Weights of a small transformer language model: 5994 steps.
MLP neurons of a small language model. Each row is named by its layer, matrix (down: output weights) and neuron, and shows model dimensions 0-255. Each number is 128 + 24 x the weight over its row's rms, rounded and kept within 0 to 255. Numbers have three digits each.
Before each neuron's rows, "raises" lists the tokens whose logits its output raises most directly, leaving later layers aside.

raises: "ities", "ion", "ists", "ication", "itor"
L4.down173:085151093113085150122123143206118087157127096131139108085095140108110119159131116109153163163119159122133148109135096130166186102127144112144121129126126143152121133083159133127132136124120098092126115159154086141118151135109063109141123110140140160137158111144127200112103133079154166088116162154113078108153135129135103139099120119111138118118118111064141187108183087166128092132171127092135139162095133159125131149156104148147122136127122095153167142135110102127150098160156120090118121104133162102117137160093132107123117147107159118122164114148076152099070137173166126109138115114132145135133159139153132146103107128110105133159149122119158145158125125121118174153152125153155108131129137132123134136138135120120111149137111137133146152156122116107143106115144135

raises: "ose", "us", "ough", "loan", " friend"
L4.down631:146159134123162080118138143128157113171098161112103179154141141083138138111142152130067142125108136082096123131133110121042154139129117142105132111119124122110156111148123114143166117150144124122098114135154116099132173090128101104125132111106143090105131140146140170113140103127131139141140155114121144149105176110134147121147127094127101139117128113146113089157161142126096102135076154094125063130166085122100128145102176110152206150133103150101165095096139119114135153156112150137119111102104113125148167139102125105151159110137110135136102140133106116137103199159119092099114105141137114145149112140089111115128111125123139118120162129083160138124165142115107092085070132140119112128163106151107140140083103113127161113122150129122122136131132165123143125138101099

raises: "til", "der", " to", "ite", "ently"
L4.down156:129126080092143112139113130119083120115148134089097130135163125163145112175122136135128071097117087145115102091135145101118095113181154130079157106160125158155153146145136144135140144146127140137116155175086115139111109121090138110149110125118120127089153140070143129186128117095092103166146139147139127177157129120127128127121080122113120122145103144121090139139110112137106162141154122128136172136110137108154134162124148118114107170097148134118123132114120149081096123133149193137129148135137144136158126166158107090096115146143146089138142132135141144151106128156085106078125168103125145165100078127145109163117119160105097143111116095111135152067092130113146168089096089110131110126131093144120142130095099077123154148152122133156146127106147137146139112157113145

raises: "eting", "00", "|", "ines", "isted"
L4.down180:077107157152156123125126151146119134115102135144117136128113132138131166133135165126130132123142129116144122131152117158166114182111147109098133126124096109093110130171148144130129132159122110144076126126152084100144155138075103103146153124163106159125161109106135116117134126109138125139126111103145129126167148142167152099119097068117162098097165161131061100145157103131122084137118138134125128203116145146131128140139147190157123122115175088108123113158104139162156148116124109114151150113136109145115097138107133104134139128147122137118135130117199153115126131110124178088158130179119101130102096142122140151132118137122126095098090118115119125156165183140151101092153139121134095115139090095175138155140165150135100142165115127159103133145058129106129131172150128

raises: "mp", "ch", "ct", "ena", "h"
L4.down995:123156162160139104127122157116160100153105127159102116121149139109140125096123151116119172152119156155144077133098085148110142099141106142109122107150120135141115155122097126081163121140141117094110111102182112127168155139157149161111101119189113126142188162124167162131112134120136152166154104102138112119129143128143096124139139117116169133140097148143136160087136157119136168100146144127133133180141123118140083141145104105104100128147123149129145108140128087108094126125121118131185105159086103119135092122161155148175114100103143137145133136139127083112121147100117181124197098151132162177140136120133109097102119123152134092125112142189089142113129118111138171143090134101125095141117117169152140146121070149142113100159135117121142125140136088163105148128118114

raises: "ents", "ent", "ua", "gent", "ental"
L4.down274:107134146105135096144107118082112144098130173144145122163149139151135116107167146113144111139135105126110114101136158156147151109128121119115116148108144175112095099133153151121126115143170146108110106129146131145125101110132144122096107109096143108114092074102129118082091144128115164152130137105110119123126127126081114142111073129136146090157133113070147094114105157138110123096164139135129119138127119104140144122171151117125138116135129123112122134100098105130105140114155129149125187146101128135131125087134150102162153093161117108126084106146131115160182139123096118121103172171134167143060116173107078137130171127178176098143092123115129177102103167129188130115118165137129118153137111144164094142142142054141115106153086130121113128126094132111120141151145145

raises: "bert", "ning", "mann", "bie", "b"
L4.down49:105164123087112123140135119105099098121139155108112131108124154190097126103105102117092093144127128089161121166121156169159143179117115135128117108177134126112112107142111139127115161124124150158111078093116121136103138124147111129120138185138089122176120171157093158150133112110115148119155131099132110127129185092140160109141110165124105139102128095151107107081135146124122099117111136116100146135156120066132103111117112144118157133151114141142135131107132133113131158133086104139113110132120105158161075126141140144143122107125128133089147108107097110138116137159114170143139091125125127132157151134110090113118127106152110114126119145079114179126127069108117122148107196112155097123140150136149100160116167134079098077161152120137116157140162102095185099124098142

raises: "r", "ru", "ro", "lan", " season"
L4.down163:122124135106115154142140103140116190120149151082133130138110125144146129137130110134142130100149117124158144137123124119111112150093141122140153085142144134118108112155082147048108126146124116133132099100114125134150076129092143137131121115127121123135140130126129136123151143158144110184098186126103120122165135136113127147089114111138118106122143125116121130204148111113108095100115123148139150119135094146161120141109112138132119095165140126152147079131130144125139095146131137111110132156115133161076189165104104116087103138090125139111133149150127116106113139108167071152175181121099092137143126099103130150141108148142115137157182119135098109152142119170151113111140072095146136115105115102127085129143127203114181136139106148115058138120121151119175102087125125

raises: "g", "gn", "lia", "las", "gy"
L4.down445:137163146154151160122137113116100127118110111124076120136119096084156128078145103124125103113139077144123148066140126107137093127159103119111111102097174111125127143157097140164128155097126162148119137112158144105115129113136148171149155141135125102100128117105103123126161133158103058078103113162124138110123183113112131164106115133096136111108124149110073159166143109121109065139088130141154147169124155139107116140154152095110145142120122134091134092118060157130096127137145154115073102099107122113123169122146137078113125086099119127112146138080145115133184134140135122135104129115130130172127143116185125135107128122092123138142131114114117146117120100119121129129125104116148127144107127177112150094103077100135115121126117148133114124130094140152096127189135155

raises: "'", "st", "ers", "sp", "light"
L4.down702:122131143135104165069129097168141170165093126155117175146118107145140131152148125090136161105145106098113128113116164110143127101144139109143116117119106133173107116168102099185163134120135126131121125134139115105106148102153169144137127119134125115144164151104139143119116106118105120136142119160101125126124135142098122160076128099119152151163190116160149148160107142133107154162141141114122151130156136114140169120116106120130102127102125152126107145128105174117110164137116143121189125138096160128184151113161097132136122115141127106123126109143158051167097137105124113137145179118149166134154102113105125118115075137108079122182177137120104114139130125159115170125147099090126138123130115139144146106117120161132154174136123144151163173101196108130104138128117087

raises: "ki", "ha", "ém", "mu", "aru"
L4.down142:095143156155115153143155097104126163102128155137124088094124133133123129122144121126095143095137131120156160099158104100097100127147111142143161157094143146141149134090090129096128136133110126183141098127136114107129107137120148119123082162127131167142131126124155121090136108167119098120131155154123126161165123124116182142122155091132109094081115086109101125117144086128139142130135095159138166127148123124131119127140124148170134142163110087123125123098145096113130131148072162088117147147133171114115107151155095126110147133094104115121128118129140144183106145132144143100146140098140118130155183117110101131154086131131106101168156085127101139136166128155166153093093117135073138119105100117183117085122116098104095169102108119156057153132152146169140135123122084

raises: " years", "ties", "fo", " minutes", " months"
L4.down582:124129116119120142045132121115128083121126121086144123107111145126127132139139177141163123149109124137116140168143145123122116083134112136089096069126117156134113147126125124121128136177144097143140146125143088118151111143147147084132136170119126168137114077127121111149154139143123093140117117101135125149104120121137118157138098151164106111109141115154118099167133179146161128128078104098181112149117096149128094171158092137095118171159141104109105103107138127188114108091089116124120119140109129041146129073159112130139116087132139112143144122123112144111114141117141152109184131130112146170161149115099143094113131113146151121111125149091136138107158117141161166100118076134147145109161132134148162172150130119142090121123123125136140096107073125130134120145091097

raises: "cy", "mont", "way", "ho", "lan"
L4.down138:088134149101099153097102127122105134109116131133065139168135141122129139113121116105140131124134105053093120122118097148154156133146120127078135116135133116107129111143142111104118118110133150114157124133120149120134176121122161109098117131167136139163134148155151123179157148154098113144133130158132111092135183130109136122119115133174118153171113121124098116141139115140115108087102128164100148141092146115126079156120120132131098147143131106112110099153130131127146151123118124141127112120110163127105110143167126106172112150103152111114158134100209131110103099122104137104127106078114181150094110149138071115135111103143018141107084106138141167124108113162124134119103107150158175143107138113131094177127118129159140106122115093122123123133098173150153139104115103

raises: "ce", "tic", "es", " Empire", "ced"
L4.down837:126124135104105114129152102156092145118139090165098104139123142107137125151112117088100162094075134119104129149141160169162119117150109106098129178133157101132090141122124099162142151103098134102120109169151141134117124113143086125094132133124148092133140092128128115130116135124138143113075158132146122163126103090127129134106181139123144126154142099150114130115137129104150129139147128137137109174113140078093150118088095120160149116087138047123126107131105084110128118153102094132130157113149114094115109112152181149099138166163103082172110106124092179124146124106152129141090146126125146177162124151165134163088131129130102086117151107095139097107132151128104124103089157140127126119103142156147160119095170130121150107162112128169139126119151138117163119084100153

raises: "gie", "gy", "lem", "omm", "men"
L4.down499:096120149104136131136080103142098145120134112127127129158157150139115112135165143144147080169154142138130108117141135150150105114128159151163120163146085095147125136125155143118158153103102156135103125156121114131113118088146109160161118080106137100123148166113158124124147118144108161116154090119148095171130149153109129131133120089108156122134113147120125148173160106141098132109159137111119067162118098130161130145140128162105070110151125109105126081138131117174128137148102130093115093136122136185141143124108132136124103155111120114125121130160134154108158107180117171089084108109125134136173155112150079145203169127138131147128137136157152104164129078109154117141153157108144109092151149128179133127113101117134208125107121124122126095122140095106115100111099141

raises: "ew", "name", "ator", "ess", " £"
L4.down129:147137161145140158133152096110106154122162163111072143090104137122101170154128140111146112146090166105143093149204115122126115128128123144116124124137187170112154131100133174110122145079102113156151106164161143155115116136114118100141139139135111158100095168120111150149137113167169139081148122088130111163152109158123116094099118112144128158132164130108102142102170143143143138114118098104112171126098143142106153132116114159143104133143112172093142105154173127106101108135128136115123098096164127132113124125119113123118141123135109112100177138121160168077116136141124135156120189139152092123129167114113127100117099125138109121168111147143160080076128165111150147099083124101122125136095116145125128172132112137141140122137126117074140118121153090091135152164119113